python train.py --n_layer=10 --n_kv_head=1 --rope_fraction=1.0 --bias="none" --tie_embeddings=false --init_std_up=0.0295 --beta2=0.95 --final_lr_fraction=0.02
MLP neurons of a small language model. Each row is named by its layer, matrix (gate and up: input weights) and neuron, and shows model dimensions 112-239. Each number is 50 + 10 x the weight over its row's rms, rounded and kept within 0 to 99. A neuron's up and down rows have the sign that makes its largest values positive.
After each neuron's rows, "fires on" lists the tokens most often at its 100 highest values on Wikipedia text that the model never trained on.

L2.gate312:48 41 42 64 65 37 46 37 52 58 34 46 59 39 35 60 55 26 45 54 33 44 53 50 63 74 48 47 48 66 60 55 40 35 45 28 58 41 48 47 53 50 56 45 52 63 35 46 42 38 54 48 52 61 40 66 38 71 46 48 53 55 61 54 55 36 50 40 69 49 47 54 52 39 46 47 55 40 71 52 53 67 46 54 66 61 41 62 42 42 67 38 60 46 47 49 54 57 51 54 67 51 51 43 46 66 65 42 47 45 50 51 41 40 30 36 55 61 57 52 46 64 47 53 60 35 50 46
L2.up312:43 44 57 54 47 61 45 54 57 63 49 46 40 61 39 31 44 52 62 63 59 50 46 54 60 53 57 52 56 39 51 57 56 60 36 41 47 42 37 55 57 53 33 29 78 59 56 45 43 38 49 53 46 54 35 45 37 45 37 42 36 70 46 55 53 36 40 54 50 36 56 56 45 51 42 45 37 42 46 53 37 47 58 64 66 60 52 60 59 59 55 47 56 51 43 25 41 65 62 52 34 53 59 54 60 45 34 35 66 65 57 70 45 57 34 53 63 60 49 56 55 41 57 34 53 46 49 47
fires on: " ed", "97", " Te", "ives", "io", "3"

L2.gate162:41 57 37 62 46 50 58 58 62 36 58 31 33 50 48 45 48 61 58 49 56 29 45 48 52 57 48 67 34 41 45 35 69 45 44 31 47 37 55 59 43 70 38 37 52 47 47 46 43 42 62 57 57 62 45 54 65 44 43 36 49 51 47 48 56 45 51 61 48 53 58 27 30 40 48 75 50 44 66 65 56 50 54 55 58 70 50 46 41 39 49 45 42 47 60 43 49 49 54 48 42 59 37 54 43 49 40 41 60 47 55 52 47 58 35 39 25 35 51 40 48 42 44 44 59 55 45 57
L2.up162:62 67 33 55 67 54 44 44 45 56 28 60 53 43 43 55 67 73 51 53 48 51 35 48 50 58 59 40 54 47 29 66 44 35 62 36 57 42 56 51 45 50 69 52 46 45 50 40 61 40 47 49 47 42 47 65 65 80 48 50 57 67 57 54 42 58 49 44 52 73 62 50 56 51 51 62 42 42 53 40 44 52 43 51 56 42 54 40 58 54 47 50 42 51 48 35 59 41 45 58 57 51 70 56 58 57 58 51 53 47 45 46 29 61 46 23 24 56 64 64 45 52 56 56 49 44 33 47
fires on: " |", "1", "8"

L6.gate19:45 40 48 68 46 47 47 50 45 48 53 50 38 47 55 46 34 53 58 69 34 41 39 45 71 62 45 46 47 28 49 49 53 66 67 53 51 52 50 47 56 63 54 43 48 50 63 55 32 61 28 41 37 57 48 27 50 46 33 57 16 50 59 43 34 60 79 60 56 38 63 51 50 38 74 54 56 35 53 61 56 50 61 55 46 48 53 47 55 46 49 55 51 66 42 39 47 38 59 41 59 43 64 47 50 36 39 49 55 53 62 47 38 53 61 52 42 49 56 43 36 39 55 50 40 51 38 47
L6.up19:31 45 43 45 44 67 50 57 51 50 66 37 52 64 59 24 57 44 74 45 49 60 37 62 59 78 38 52 55 51 52 46 58 57 56 52 62 41 56 38 58 45 47 49 47 53 29 49 30 73 39 36 47 57 61 46 58 55 43 44 58 50 55 53 30 37 45 42 63 42 46 49 42 58 51 52 56 53 50 61 64 39 49 52 44 36 66 59 45 58 46 56 58 56 46 47 57 48 68 48 67 37 60 51 71 62 31 48 49 55 60 45 56 37 51 49 55 48 45 55 57 46 50 38 38 56 51 45
fires on: "==", "ord", "T", "97"

L3.gate251:52 39 48 67 78 55 51 27 57 59 39 43 61 43 58 54 53 38 63 57 34 45 45 47 49 45 36 58 38 53 53 54 54 43 53 38 46 48 53 48 58 55 53 44 60 66 46 40 50 46 60 52 66 63 48 70 51 48 38 49 59 35 56 54 64 39 65 34 50 54 36 48 45 39 62 49 15 48 58 57 52 61 33 29 55 38 38 47 44 35 45 44 58 45 47 51 60 45 38 48 72 52 44 51 42 58 52 56 58 50 46 47 48 52 54 43 46 63 71 62 50 53 31 47 45 54 60 26
L3.up251:57 43 54 48 49 47 50 52 68 60 45 60 28 65 44 45 33 60 60 50 39 52 57 49 34 40 60 53 54 50 56 49 58 45 43 53 34 43 53 50 60 68 51 44 48 53 34 59 49 43 47 51 47 53 41 52 57 62 72 46 46 48 46 46 33 43 44 53 32 57 41 42 47 43 47 46 63 78 33 52 36 31 62 59 62 50 51 54 53 61 52 66 25 45 51 61 32 41 53 35 40 47 57 48 51 57 64 37 52 63 35 45 60 49 52 58 58 45 56 48 51 42 62 36 55 57 60 61
fires on: "es", ":", "ts"

L3.gate253:47 55 56 58 43 38 43 50 67 55 60 44 54 42 40 58 27 49 36 49 46 53 52 57 57 46 46 56 45 48 42 33 55 55 54 35 23 65 52 60 32 54 51 42 48 44 61 41 53 53 53 67 44 54 61 40 54 52 64 57 51 49 62 56 53 51 49 50 67 42 62 36 54 45 61 54 43 29 49 64 76 48 57 37 45 68 46 40 43 45 49 41 42 52 59 52 54 45 56 57 54 49 53 63 51 50 53 53 58 48 49 40 41 34 44 43 37 54 60 63 62 55 59 62 54 60 40 38
L3.up253:49 54 33 58 46 39 43 41 65 34 41 47 34 55 36 63 65 42 18 47 52 51 59 38 59 55 54 58 58 50 34 63 70 44 44 38 48 53 53 47 48 50 55 49 55 53 43 57 54 71 70 39 47 36 49 52 47 44 49 49 66 50 51 52 60 36 52 52 59 48 58 50 52 44 51 42 44 49 45 65 65 63 56 42 58 45 34 42 41 55 70 55 59 46 53 59 54 37 40 59 61 53 39 50 66 63 48 50 58 38 66 52 41 40 45 22 42 60 55 47 60 49 47 60 70 52 41 44
fires on: "1", "8", "97", " work", "9"

L6.gate307:46 54 51 53 60 67 55 66 45 49 49 49 61 50 55 64 56 30 54 41 56 60 63 53 63 42 65 50 44 75 67 49 39 19 57 41 47 50 50 66 46 44 69 51 46 41 32 41 41 54 51 71 42 28 50 38 49 64 44 48 20 58 65 51 48 53 76 64 49 61 31 53 60 40 60 49 57 61 41 45 59 49 61 71 43 54 43 48 45 52 46 45 42 40 56 36 59 38 47 58 49 42 39 55 53 60 36 43 49 48 60 56 46 44 46 55 63 50 54 54 33 57 48 48 53 56 67 52
L6.up307:52 47 36 53 50 51 55 62 55 49 48 58 35 41 39 48 60 45 58 46 52 51 53 49 55 30 52 56 50 52 57 56 42 37 74 45 28 51 56 56 48 43 32 37 48 57 55 44 43 53 51 41 52 40 58 55 52 47 59 38 25 31 55 54 65 75 54 51 72 54 54 46 61 40 47 41 73 47 52 39 52 53 56 53 67 62 40 51 55 20 46 56 64 54 35 47 44 55 38 49 51 63 46 44 65 39 52 42 59 49 45 47 43 39 69 48 61 50 31 58 29 48 43 46 41 53 52 48
fires on: "iv", "at", "en", "em"

L3.gate150:57 62 53 64 50 37 55 50 55 50 51 42 33 54 42 65 43 45 44 39 34 57 78 62 53 33 49 61 39 59 55 57 33 42 45 45 56 66 57 52 37 44 56 68 55 49 46 60 62 45 58 47 48 62 48 53 37 45 67 56 42 47 46 53 57 36 36 67 58 51 58 59 64 45 39 45 45 50 57 47 52 40 42 48 48 63 62 53 35 39 56 45 56 55 57 62 43 48 62 44 65 60 57 43 49 50 44 61 46 48 63 41 54 54 59 38 42 48 28 54 51 46 43 47 65 40 55 64
L3.up150:49 59 50 52 47 41 56 48 52 60 43 56 48 55 56 58 54 42 40 33 38 54 71 50 63 39 53 55 54 61 77 72 54 56 43 58 57 63 54 46 39 33 57 63 73 45 44 55 59 53 58 49 41 57 59 65 53 44 40 58 53 48 49 46 55 42 52 65 56 42 67 57 66 46 32 40 49 57 36 52 39 34 39 53 44 56 55 62 29 42 54 59 39 67 43 74 47 41 48 61 49 50 57 42 52 53 43 51 32 44 63 36 49 66 47 45 36 46 30 56 52 36 35 46 53 38 58 58
fires on: " sp", " Sp", " pl"

L3.gate69:49 48 55 70 61 52 42 40 52 61 56 53 40 45 45 60 52 49 35 48 54 51 58 44 45 70 46 60 50 56 48 45 40 37 53 54 43 46 47 42 48 59 53 44 41 55 47 51 36 55 71 58 49 42 56 45 43 53 44 55 31 44 73 42 42 41 68 39 59 51 46 44 41 58 46 56 31 54 38 55 59 40 60 39 59 47 36 38 65 55 45 42 48 35 51 34 62 57 63 27 57 50 64 49 54 47 34 43 69 53 56 51 45 49 63 42 44 32 63 57 32 73 56 54 72 70 40 53
L3.up69:48 53 50 57 41 50 22 46 57 57 40 39 44 44 55 64 43 46 27 42 52 49 51 41 62 71 33 61 57 41 57 60 41 39 34 61 46 48 51 43 59 59 43 34 55 43 59 52 35 69 63 54 40 49 54 55 56 58 44 59 52 38 76 30 28 46 64 56 47 32 48 52 52 54 46 61 36 54 45 48 53 44 63 42 52 35 39 25 60 49 53 54 45 35 45 54 71 63 61 46 63 43 70 50 52 58 25 48 71 52 63 49 46 51 57 51 50 36 43 70 39 64 64 57 57 60 44 45
fires on: " Mar", " Mon", " Med", " Co", " co"

L3.gate268:51 64 44 47 43 30 54 37 54 53 45 39 64 54 62 64 49 37 45 36 49 52 53 47 56 50 68 70 56 53 52 49 50 62 50 39 49 52 51 50 38 32 47 62 53 76 38 52 43 40 55 45 52 71 50 58 53 37 52 56 59 54 48 45 75 43 36 54 60 42 61 54 44 54 54 61 56 60 58 62 67 33 65 47 58 47 71 39 51 41 50 54 72 28 62 37 54 55 66 53 59 47 65 42 61 48 37 73 49 52 51 54 56 63 48 37 38 47 54 46 52 48 57 64 47 49 45 57
L3.up268:32 50 57 46 43 49 58 59 50 40 50 64 34 62 38 51 46 62 39 38 45 47 43 60 45 58 51 32 62 69 55 48 47 49 64 70 74 50 57 41 65 54 48 28 47 52 58 52 40 33 63 62 49 39 50 49 52 44 61 57 52 56 60 55 28 46 47 50 59 58 40 63 61 40 37 48 51 54 73 74 70 48 53 72 43 45 51 48 45 42 28 52 48 48 27 47 45 30 50 55 71 42 55 51 50 65 57 28 57 63 64 47 67 61 46 77 58 58 38 56 48 47 33 52 53 55 63 49
fires on: " pl", "ed", " Gl", " mon"

L3.gate195:49 52 46 56 49 64 55 50 53 47 55 57 61 51 58 41 70 39 28 60 67 52 31 49 43 37 53 55 58 32 41 48 62 48 44 48 59 57 48 51 55 60 45 42 44 39 37 47 53 58 52 52 54 53 39 39 44 51 47 60 53 37 73 46 22 53 49 36 60 61 56 51 61 39 58 22 31 67 48 67 43 49 42 33 64 52 59 34 58 50 61 47 58 30 45 53 54 75 50 51 55 34 31 58 58 35 65 41 59 49 80 57 48 45 54 49 36 38 52 42 45 48 56 47 48 33 72 42
L3.up195:57 65 47 53 36 62 56 36 60 45 45 41 55 33 75 35 58 45 41 37 58 47 52 38 55 49 51 71 47 33 44 47 54 59 42 45 48 61 48 53 52 51 48 37 48 54 70 52 31 40 44 65 43 57 59 45 51 51 56 61 41 54 58 31 47 55 49 58 52 44 62 60 72 52 49 24 28 39 49 54 56 78 40 55 55 58 36 31 40 52 62 58 53 46 59 43 34 61 57 54 54 41 50 51 56 45 44 48 63 59 46 44 66 58 54 58 54 43 62 54 50 44 39 58 64 53 56 48
fires on: " Co", " co", "\n\n", " (", " ad"

L6.gate267:64 52 58 50 46 72 58 46 54 60 50 42 34 41 47 62 37 49 48 46 52 51 38 57 37 52 43 38 27 56 62 52 48 50 33 44 51 38 50 47 55 67 50 39 39 43 45 49 47 49 50 59 29 52 51 27 70 44 41 51 50 64 51 57 60 58 83 57 40 58 57 81 47 63 46 50 49 61 64 44 30 54 50 47 41 64 57 51 58 48 51 41 62 46 54 60 54 38 45 60 43 36 62 48 69 31 66 54 39 56 65 48 50 47 52 44 48 48 54 50 40 41 54 52 53 54 48 30
L6.up267:51 57 60 44 56 56 40 55 39 32 54 42 52 56 54 54 50 46 51 39 53 76 65 60 44 43 51 45 48 62 65 61 47 38 52 53 39 37 47 51 41 48 58 59 55 55 58 42 59 47 46 39 46 36 60 66 45 74 45 52 54 72 62 36 56 40 38 52 44 52 67 39 52 71 62 44 41 49 48 51 47 45 53 40 48 38 47 54 51 31 38 31 51 41 38 39 57 59 58 38 54 54 60 47 46 59 61 49 40 46 69 43 61 60 27 20 57 39 52 38 50 39 55 53 58 58 32 36
fires on: "er", "ro", "c", "-", "aster"

L2.gate185:53 52 53 73 54 60 60 55 62 43 54 43 64 51 21 47 35 57 41 41 47 63 38 48 48 50 54 67 48 76 45 53 58 49 45 49 46 67 47 65 50 45 58 56 61 36 36 65 43 59 51 35 40 62 54 67 45 46 44 52 38 35 69 52 42 39 54 49 45 55 55 45 57 44 48 50 36 51 61 62 72 51 50 37 58 61 58 43 62 49 75 38 40 39 61 66 55 64 45 37 62 46 47 58 71 51 53 37 49 36 76 36 40 42 65 43 33 57 33 53 43 73 47 54 52 51 52 57
L2.up185:43 54 48 60 48 40 57 32 46 68 57 70 44 45 54 53 47 60 42 50 46 45 48 44 51 59 53 47 32 42 55 40 48 53 55 59 56 56 32 44 49 61 41 46 54 62 47 54 63 56 47 54 57 55 49 48 63 43 35 62 49 44 45 36 64 50 59 67 57 29 63 60 56 50 54 51 44 40 41 43 32 56 33 58 38 48 31 56 42 49 50 45 61 54 58 58 39 53 60 53 45 51 62 54 52 37 33 52 53 46 26 38 82 62 56 45 56 37 54 40 60 46 39 38 57 59 56 54
fires on: " sp", " Sp"